MLP neurons of a small language model. Each row is named by its layer, matrix (gate and up: input weights; down: output weights) and neuron, and shows model dimensions 64-191. Each number is 128 + 24 x the weight over its row's rms, rounded and kept within 0 to 255. Numbers have three digits each. A neuron's up and down rows have the sign that makes its largest values positive.
A block is one neuron, or neurons of one layer that tend to fire together. Before each block is what it responds to, as a language model described it from the Wikipedia text at the highest values.

Affiliation preposition "at"
L7.gate374:133045112154113123150096166101132137117138129136134161087112097130119118159083142115111123137111141077121160115108162090089089103133134106130152138097131091156137158171138077129120094140127133138158122130160107150079169112132153164150153117134108132152128147103130073169122131108093190131108179170106134106133180113136151140131166115096099132127145157131131122111107134144140141103148
L7.up374:089080099130128108121107103127098098124154121158144132124113144171148149178140124123146133153136104145121123196088121149169121130142136132107113083153135114153150147113118116165102077090137125123107169094119094154101162118109116155114145123141122155135119139150119115114122130145141135160159136082101146130175116118113152121151123134133127112071145108132187127153114111142151122107166
L7.down374:107100118149120104138158137142119088144110130132106125150135118120117164140101094133113109133142101123148169167120120165095179097165095187086121134127150106098097132120104082102094121117114158120132090131086120158149118121148122093119138120125130147186128156140131134095171128078111117104133171112121123120151144159130142112129114135116105139143145110105103165153144103183145103162136
L7.gate1179:128117130111181127103120122068098094130142078161143092092146161132132124154145128143134127141123077169093096176134131126119088142217102119098116138137080154172158154122099119128111085111166116128123176118160102137123159149129108126153114131091094136150087113143130135094146125125135145115131145152109089129108134150138154141153111168120142156129135132123140124141115137125137102152111
L7.up1179:117151117146139111099090135125124125114095086122133184078127122139156124106123139166150134061156133131138144169113136146132128164139082136101118146106109112131142132134131168143124133159160150087131148119115181123135142148134133137139134170155126128140110155106137095167139126170112186144169185137096096095111096146126136131121093155155089130156116109126117149152127150121142123120156
L7.down1179:108157169152126126140157106135095097144140124083089147137115104089115114118115122120156154147094152117113144122122121188130095126121166102114153130173137138103149061122155135133152152101156154165121118148147117099120137126122123102144184126166114111084113125195089138112117181137173100120141118138090106152141112135137074114156123127120172145173129121127107134111108134105145100137108
L7.gate1935:100089142125128174134175172157131145160115073148106096121124109132108129126134122115133139149114140086080100119097146140105102152072186125140126136145165135157145149117116119134100127148177141154121139098137144133126108129137148146160131107107077142157116113146142124147106144126161162130104084103131121129100112159174103096153151167140149099129077119119122129124127149123151113157110
L7.up1935:148127115082141112152108113141110138163135140146155107069061155122149130167118125126143106143162128119136140174061142096138159132139136184120093117143102120134135089090082213158089137127119162120096146114128136114087092096141119129140134091151072137130116115124149107120155112113125156118096164105155149144127143166142126127089115170145127137144121117082131175129128115157101096118118
L7.down1935:113108140129142160131117085113123121118173106124102103129154121109127131142104132125185088072149144143132166125115072127111124130117123124141159099089190100100135128132154117122125115155158095129119138127115123126132148109131154119095120127167120139104126125136108168140128112114143117149090129142118107143145129160103136132170104101081110120144111162127129141139126125155152134130101
L7.gate2273:144149127086102126135108107140154113140133128106119127177131202109119163122135116143099108160143136121102125087179111135142128148113141124127130161157108116073149064152101108121122138153123111112137106157150124104157105091135101156108110118090122148122188115101136130103150147121134113114155139116146054104141109141126109124102127123101084141134098125153140148164123138149165127114163
L7.up2273:143118157111176133133097095152112131101100147109122095118136127118163129116153112133153140091099154114138159170148131136143117098119138122163110111137103114096124115083096123118091158135110096084112164138093165176102125075164162116135083159138117135145134069086136146118155126153116112115151138120159119149092106115102157124111147189150122144118116131135135100132150136160101144123157
L7.down2273:110132157136126147115143158086159151138140104107101146202171144107145126132119074086121106121144099118137121112139084102128099151132140135112112147100140130129163108132101140121172143145100172179098107143136108113150094148151084109096140125132154167143184122099150113129126133090118118137115133155105119152149166145141147093148127134140143144120149163099104126112107114088174099160096

Romance name endings
L4.gate315:148148099126106135105136189145113086141111118110118054134153119126113137145095133120143109146104154136129095136119137141164099154121174121137152129121150149107152122134137114094135124080159152124153149142098107081152153110116127140116107146076072118137185148147176101134109085139160123152121124121151123127175131086134135115134128135112165120109137107148160096101152153130111115095126
L4.up315:134139139128136140094114157119121115147094111148113124076127127109142144170127088124149151145103134109156099134157140098083123125153105068162139110102166165136140111134123128105139140133112171131129154145153103092121147174097125112176097157083122113113121193131114129128137118166100132129127111142142161118125132095139111113146114102179128159135107114093155120144119093076135138117136
L4.down315:103138133114185144116128063138114123139162095160133141117111161112140108106141095112124100152134053094143134124166132109111103116114151089141132144115174188137161173121114133121094114129106119160117110126143099110149206137105090162146143141163111143101107159154133134106128140141093106147114135112153153103111128153128118111115113139106096169173118148115106108176127072104132100163165
L4.gate1700:159121106108133116163107131153137100095102133134120106136134130162128123126148133091110126104110143114100098135095121143154164125079170117113136103115142107140149138129135161129087135146094096124147125120124114101149094155122138156104117144118142094139119179087107098112101142094111178138115124087127100155120100119128129140091143144136137130106107108129134130123126142128110133138141
L4.up1700:096096123120115159154159154131096138147123180140175093089128154162164158133149168122152129119136125124119135112154114109143093105097180099118160116109127121082130143109162119122122178146143188106108155139118124178095107105107136098168140121108152136142111153101147136121095122128102158139103129120161172098089136115129159138155155114156156076117144108130184121152133158150115100144186
L4.down1700:089103081117126128118145152197101128166156117109141130100103143166166128132144108157147096162148081148099145117106137107128099135163152129149149150123159139109120129111142132085114139166145173107090107129111148102154126111144133116145124145138112143144097120162143118109130145180144074164119156136167166118140113127151115171118150075112123088175145137098156140130143158155157082141164
L4.gate1798:142152120132116134115152156123107098132135099097115161154110116199094110141147134180132109095106137125168121134146111131129143130127139138109131143129094122114122089105128175136123119157127178102182113112158132128167126122131155087139129116124079127171114146132102098128123135140148135114081101136138133133165169110084137117119146123149120139136137161085162118138128119102136155138137
L4.up1798:126135135093126144147148087098154113153114156151131110141092151158118151079121087158138173149114106161150143136142155160121098152114096113136163080137112095076148122112075157137135099128099156122076116116129131107110138125109155150140104100118112164141091110140151131101119129146138112137137091116090101143100150127153153113122143113125194147181120122181147119131147136113081112150093
L4.down1798:090159127109116135092170074123130149126147084176156067105132141122145129108121099174144130145110070136173131111103130147087161114114134130143141127138133156147167159081112080147173138115160072136147119092094097150140158118134136152150102090117177152131117122106128150131125119077150083129113158135118180131121091105112128130144153120125112151097118141159144157188162134079130104142113
L4.gate1975:133103145089160141142135150139144126165141147103121149121137107151157131171138112134087126141096115097125101103143135122130181190135140144127161096146136110151126103117146114133109134087127154121180112084147112139098118115138121134176104136160125116125132150152136130159089132133122156157148153135183118098162113104131131159144152137142127156137123136112116110128172150123074125141141
L4.up1975:167161140132132151093131129172129145111122152112170114157119091141126141131136099098138163152138109138135139137142105160147154127145082122162117144158145134099071130121142150138093115106151088143131142100124102128096202086132118131075101122154137109147092154167125046125114137126145149144166128158133130131146147141094095107115105113142142118121112147119124117142126103095159155076097
L4.down1975:098138106144135175151173166082097110147140094124117090087127127154093170141150149154103105163098101093087113108139119166126094089142138130132154156146103112133154128139130132125133122109101116101133123117099119129127146107089135132140119090124139149121117148137164131121142133149108112109082098125117102157141149165193114096143162095131103116134113101130117133169159152099112136124115

Comma after introductory phrase
L2.gate1929:131132129145163110077162142122117085085099138113144113166102164114140103123101153130115139090130117154141184151106132148126145182169118093136161081154157157115119130123172161152129196093125099126117140120152134107050178154133128145106132143151127202095117129140119113122078154153114119097129137103154148089100131120126151099129133121127133119155144109112122096120110163155088156148123
L2.up1929:150130118101121118092145097118143135110091098142095145141128167159167151125120160180137136131145140133137114090130104160111146129143138137130143124137136104147109132125157115129114098130128119109164115116137117138121159142176108133144108086154133141125073112133123178117099111157149119112125168081097156097122160128125163147158173119124118118113159131156141095155135119139151160127140
L2.down1929:104172098098103164103108100149156144159159101172115179131146123120080179153145105107116080126141150122104096145151180142097125094132129144112110165124138106116124118109114101138128096172116171129116097132107125129139122083158097092162101100144126136150113099154138160129161112141128166166121140109093120129166135115159097167130146099120126120113165155112156144148127116145110126160166

Destination/position prepositions in biographies
L2.gate1688:126096113151124127096141103107156126123098120116090097132122154144089149171121144128145164117136104117124111109161104094120122132093146135127163152158072147125144150162145097106144150121121154138155091076161132134126144126134133112146142120111108148156161117111104119133148154108142162118074169094174144101133107102127146153103131157141158154100152096113106109154130115135148146120126
L2.up1688:116164108094109144086113121144108054128132163113086108104131150137160138143111140178170129145145091135075130094169106129094075136133153166131155123134130104156145161139109128079166119158103127100157137084123178118149115105100129149105164107135116117087188115131123105131108147135130136137085102087175154106113130179108165177118120188149146132097128149124112128150088094124143138116121
L2.down1688:103116113089132131063107131135102117103139091097122105105131145148139114126110125160165140129110145102100099107131111125112125146135167121141122163129110128119142169126118104073135124153099107127175100086164140090137125079154118153130163123136155149112143114146144154098126163141110115141098162093148176090122147174119142169109181186165115156112176122135096117129098115128146153132119

Word-completing subword pieces
L2.gate2069:153157161126115125137124135086115145093087129109126140079152129119111135156087157152136112102109100113098143138096158120182128162160150097146117106094073173133125137159106153131188169134130106127114111114132116106101112148094086136077144124151127123134124089133122125165155135143184130115148131127134142165152136115163126127132145149135143115074133129113089121134127141128161140150150
L2.up2069:136162131103111069084103152128088133164096128115123128089173131111104112144108149138113091155134111092150133093116113135130096145160144158132119117143107149131130123163087128118150160135131133142126150128142109079123110130096111136163142114146099121153129082139131129156133111168152110104150123161121124116139081115178108111122123133143093128092100115106084124168175137150103149116116
L2.down2069:091114099113141112102134166113138129164172100172124150131111145140147129115183102075099140154090113115154114165134141092128142129109120149127129142143136119108134124106112065106105085137131177144144146131123180150118154106137125121169137135117141099111151139114130165115113145112122150141109119168121155083111137125111135112147122094102174173140141118156180148118082113138130137130103

Clause-opening boundary punctuation
L7.gate298:117123127140097119124159121107139092148139111124123129114112139104132144181141138102106084120156153180084178135121139135111107147077129118098118137189114127152127124127148128137138152113147126125116121135128133158130119119082124102094147117105150097113152116155160088068120187109138168111133134181172111125147142134157154115099142107103124150105088108177140108143106109147154111152157
L7.up298:068166126120114151101130141151136090106140160093099168131109113110120146156103121120114141127042148169134152115110167128165108157139178116130138139137160139174155115139181109141150177125128106122126096104109147139079135120115129090141157088135157124156127093160113092074121128118092152109126132103125117090116133104183102153149156148137107104052137081101148117091141102086089155104174
L7.down298:133096117113179121140136100145137143135119130114180118125126099126082089143134162098114140129108094107116126128115122155127138090143128177149113152123119159116109170112112108118119114141122111098159131158123104166124139142118137129125139125113101114150155135122079151132131090127117113140141155107102104083108109130179091102098171130106141096181095139119124174144132164112095121118099
L7.gate1369:124156118158113176125106073113163135105114104129173129121101150157147111170135061094133161149098132182156145139168156124136109123130117114140108118101125123132100129124098151112143140144168118127113081176118157109111153144126157140139119152139101121111133149107139136119150173135123107101138110108121157086172118113129145097132150146157101095124100123172147096089162127090142152098148
L7.up1369:095106092124120181142122164103117146125141138119100141134165171112151113133147121120140150116155093108126152147121135197133111104170128114115140101105119151120173103157155186142136149108127119143138080147132157122117113147127089142156134107139132118104151119148135124117105163109107123136111122098122131125137139107171115116106162120134105159106123104126132127110095136138083087140167
L7.down1369:107112138106156133147122147122175133128137151127106149094116120107153119139096112147146124130143107113099145153114129148122150139149132112132112134130085152157116137119173130122138140142088092155127158119116153141086102123139105137138107128106137119074139120131133087144089126104143148173121161148078113118122137120177146159112112161151137099168126133135149116168133093158151113115141
L7.gate1681:095144096103114155183119125089114131111150093132158136148126118133166141118134137125126131095111148140128083119092073122126140124129179153122142082116153113139183158118133153126141137081103129105120105173177132139116155128110147134097123102136125100140120136145106103109106163111096109135149136147150124082128128137128140134159147152138136149110132109110122071151140155135123132139163
L7.up1681:123151109089134079132154162125150150122155147111072073095147114157138120153140140121107098144125129139114137129149119122156119117109107053064113128105175143162121146114139146111124133181114101122104137089141120160130137099160128148112095113160152148101116125157174148142053122109119106095157096123081138160089134122153073136093149134162104137158116114144139125127145104105110154147140
L7.down1681:086155105146134118154126156098132128082152115142169133112144178122104159150099078127169096062146167107141127092132092150155146115130133113162092107115117138141098154126160099162103098135127131127139110184125140160107105143115140104150080098095128120130110158156125060108181181136141123140123139125140134099159123123144118143131188138107098140147082140110171130129148140145116153165133
L7.gate2135:157140159180125164120177125134130126125131124089143141117152181093146140127157094149094109081116159141135146124149117116133144126082160149092136152110151133138131195077166121126147131116105126101127094141153100094102168178162114127156143084153138147117181131155136102101105123123162185159148120142122143148121152118125139135142142105126159099184126132109151126139113142189142110147156
L7.up2135:148120113142084094144110135099079115095131098114102129119098177151124113131123132116126113118165169120118131108147117125142145151093085116116135088116158130116131126085163136129133111171117129121115103105071104109158149136097138075119126125118136159126109129141184102102136143120108141120091148132169154133097068128144138153124169115128123129101124153137111102105124111154098116150161
L7.down2135:112144119159172131119129139153136162118204141157127076135119081142130091136115133129130110106145130158088093119123174151140099109151135123085145111158102152123198100121144098117127089099107173106119092111159169136132093149144113127134137091145100107137081123141075098125163124143101112100127093088081127114136126154126137150156169107142140172178121115120101148159101171112109164148152

Surname-ending word pieces
L7.gate950:122125098114112138189115139148170103140125138128161151135128153106112117132126118090136145112090135161126136132111102095154134130135160167136129155110137176117124073135108133119140116155122144111164166096163145142120137171149130156107131163148115129120178117111124126140151142108140155143140088153167133174150114145125128111158145158120112123115154136155149098109158118166119118124121
L7.up950:096138136118126092120171139151119105111144109126099132140115142109136093156116172123128127087157143110070135151124120114135151121110095119089154153146141170103119149116122139143133091176115127122122167121194160153124145125086125105139135132119133103187129115133134122085143129128079095133132125164118128112128122125123115127133128131138087131106155133125127146146113106117161081143152
L7.down950:082086132135115092103141152155144132141153097089127151116134137152185098103108168109118116125122137111122133074139126138113144117132117147177162132118149106114136141111121130090124113142137143100110105147147136149112183147104163178120147145145144126116130118140154149136117127129105144169092106170160105102129144117093158115103136118097125133126122130115095118157158127154087097149151
L7.gate1008:103144122171100132088150134143142122106112130066125101122133149143125143090124123110090121130123151128138117119095137064138101173131145117086081171140101139119122151060130148095112141128138171100143086097160098126150095110122133110101125079139111098159087109122141124117141144200168145144106133146142113123149099136142151131123194124119127143140112135123135139155175114127141162122118
L7.up1008:155135105116093129090102140129106189140103128114141134153100128130145105154110116134154138089122137150141128139145103133070150139085136152139120115152141120094125153108127153131164112107140177123155107117145163133130126150094120173174117163110129114118103136124119143100120129138132139135115058138110127158130096106150141115138169152180151166153144115121123107148104184152102167125149
L7.down1008:118132130109144174122135128133135134094108150100116098124133169128121122115105148138132144096108109111118120145091151128150124132140109109093112125108126128118106121113131134140109166120176092145115128119147132098122157129139186128127122093103113151125159096145143139076131119109148131143107143120158121132163099144139142160134192147109111123154119161142113136156156168118120100146147
L7.gate1204:134157168126105126086136141125132163094107116103128185130160156142107125131083103103131124098133132152116114130165161130098117122146126126137100159140087134108101147089138100162132106123121145098101154122157134096131105184142124103178120118137129176148114145110127180130145122105097117152099096139128147159123179145156143150096152125158120108116117104129150094127164132135159134171127
L7.up1204:139080126123165130122154157156119129102108123101159177142133129162084161149091145166119120113093130144142099146144187125164131129169142137124130112124125160121115144127180110118127127136130124146099143129133186134157100101154079144097150101104119122131120122112099126098151118142083112145157142159106163137124144150102111109141134117152127164092121123164143142102141128138145152175123
L7.down1204:123124154135144146141140146120123109133157133135127089122121137124081111152137088135125149078144099125110119141130130160135090099160107120120161143120117141139143136107116159151124143147134125109146124139156096118119134150113142124157054113120135188111147123124127144125122131102152101162088132142165105096193133158165147151099171124146119136139114181146129116121122074090142146152114
L7.gate1908:091139127115117102152119140111146085108133129124161160108151150112123108145126128151126156157198087109102081115132110093185143086105150111144153145105125158098117133110124116153156116116120155138118136115125129144118174135128149146125173107127131121150090132119114181125128099124101125092123130154140163156105117162154136134143114146136108143122146100121133162158116143111159163156127
L7.up1908:140149083110133075130149090127163151119133127077163146159106180166131140133122163094135117089111178153134108135175143094109127137150146109153150137137136108119120145153108152109128169149109171107117150111166151127074125110141119162187144136113133134116124140167176147138141128093122155067129125139107159133141109066117169152139157134114157167117128136095127167112179101132085074048126
L7.down1908:126113103200133146136138137124136082151136144139131093137124139152149131115112149126118098122147117105147121114116129149092118152152139116134141118055139169130098122120133145082137102139146146127118074134139089126115147147125134103113084090147121155172134102108140123125166081172126125133108152164115145109141134086105139164121157113123108145128120096055108178139177125167172078138128

Comma after introductory phrase
L4.gate889:100135109116110103135131127098113151101173106153124085127120108183113130128108135167144124117137135159134112105132093104115127159136116131108113090092118132100120163170122094134102138139143145113196117118098138112140114137096140088166110101108172150156135154194102167142175141138110147142153133141137153133143139155111115148117151109135150124137115140170119130140141168137176116160123
L4.up889:126137098114125133110129143138125149102085126143134118135097084120142166132083124076122148123142118151158107132085131133118118152112135110128144071108115142129102100146110080140133161161146147131134110125103165143098115133103135147112153101140140159132145132175127097148122108130092135108145141126114133148133156147111161086113120090155149153126160106161157099144140124146134123156140
L4.down889:157117123122148149143148162150141134128144136136100154139139142098153132156081109134097090154119128194135087104130103164155141154107150133107156084137114168144166072113129109114092158162108129056154119110141168139134095161154112106082100109148156160149161134141113112120152150106119128128149133114094103167130122148157161103132128136062169119119113111149112077121165147131126137142153
L4.gate953:125133134180153105105167125139116115102090102111112138118109147147098112127129071149160118125116140121148117125103097131151103167154115102100177149132149132146161106140142144125118151097116118153166136169108114111090119134124110111112137113098136105118167129128181127140114092133153143161112121155155138129146163168115160108161140138152128167109154148134123144144118113141114155163095
L4.up953:108126122116143151128138123142103129166143179103123095148108129082144130109100107130124106135123117161116113133129119149139140182151135137100146115125131095172134134147143140112092158127146070100121157130120106144093171093112086155085177130099138143130085151152102083119104150116126128121179118097125146100144120140149120167112105119115144164172151131170169121106122165101113117118158
L4.down953:120127127153124138105135131144187107158129128095119144118139142133094159166131137124159118157139155101131169153154131075127161107146099162140140155121156108114144135149153129150118157126120145157133133078132139090123118135095120097157141134117124121150147118106124117123092134134116161128188130095102112141117126102154161099113164093147112088110133115115132159177143096099108122151147
L4.gate2112:131150154147125138143183139118105092147124125115144133125162117143134103133105130103086119119134107183115116079113136104092128148144133112120145086120099154124115151128126073108152142154149097143167140159129127131118133142130077119154206109134099190140150115120131140124121144121144127128137107124157135167135143165101143116100131110098101105129108172116132109138124128144163135138116
L4.up2112:116140127126121167133140139108143144139113142136135102120108117131128124160101136107138139139114147159176127114093134095158123137140093121134103139121093115103140198157145100134103164130149109131153151084089101118141148142079133148098171139149130150125133123146140111132128086121111070110114152126142136162160137132098132135117108121108130162121122127162118128107127218110141113162160
L4.down2112:152147088139135135112141160153121159112161127108110092122116118092126177150116135121101132116137106140110123149113157126134120154158144118073113088134075132109153151114127088092177120207165147140148134116168130128142144108153132118131126122124124142138175122130111142127125111082109156167139133131130115119131144133170143122126152113100122146140111141138083133092131127115136151149140
L4.gate2221:128163114143113145084149125110136135123107137132140118134090135081132102144108100137102156111135154163105143118129119121136140163136113133152136122110079112120153162149145146097122173139132083157142143114115115113078137150118108149088149136178090136102108136134104115111099082129126139127146155172161132078154146129117159126088137110120116119155135133149118108100135190111103138164162
L4.up2221:188126137139108107111141122138106107127114145122136160149153117131159154111130139152121110113169132123123137114185158136104135131149126088142123136123139103176130117113156123121111122126145122119135136171142137126172152123155135095122139092067125175118109141140142171141102159151143097129145084120125162125126125120146098150125143099160129107118138159096192147144130148132116133120100
L4.down2221:089149104101141142084127133125151152119138131157108139120108135132117185166142124136106111120141076115106150126106134136127150111164137095104120149140089135101143112093169143073123152113104164181096129136126171163125118126148149133168111112132092124093148139158117153102150104118106140147132128154143109102137128149148123141127172124119092150160141136138117152118152077141130159146161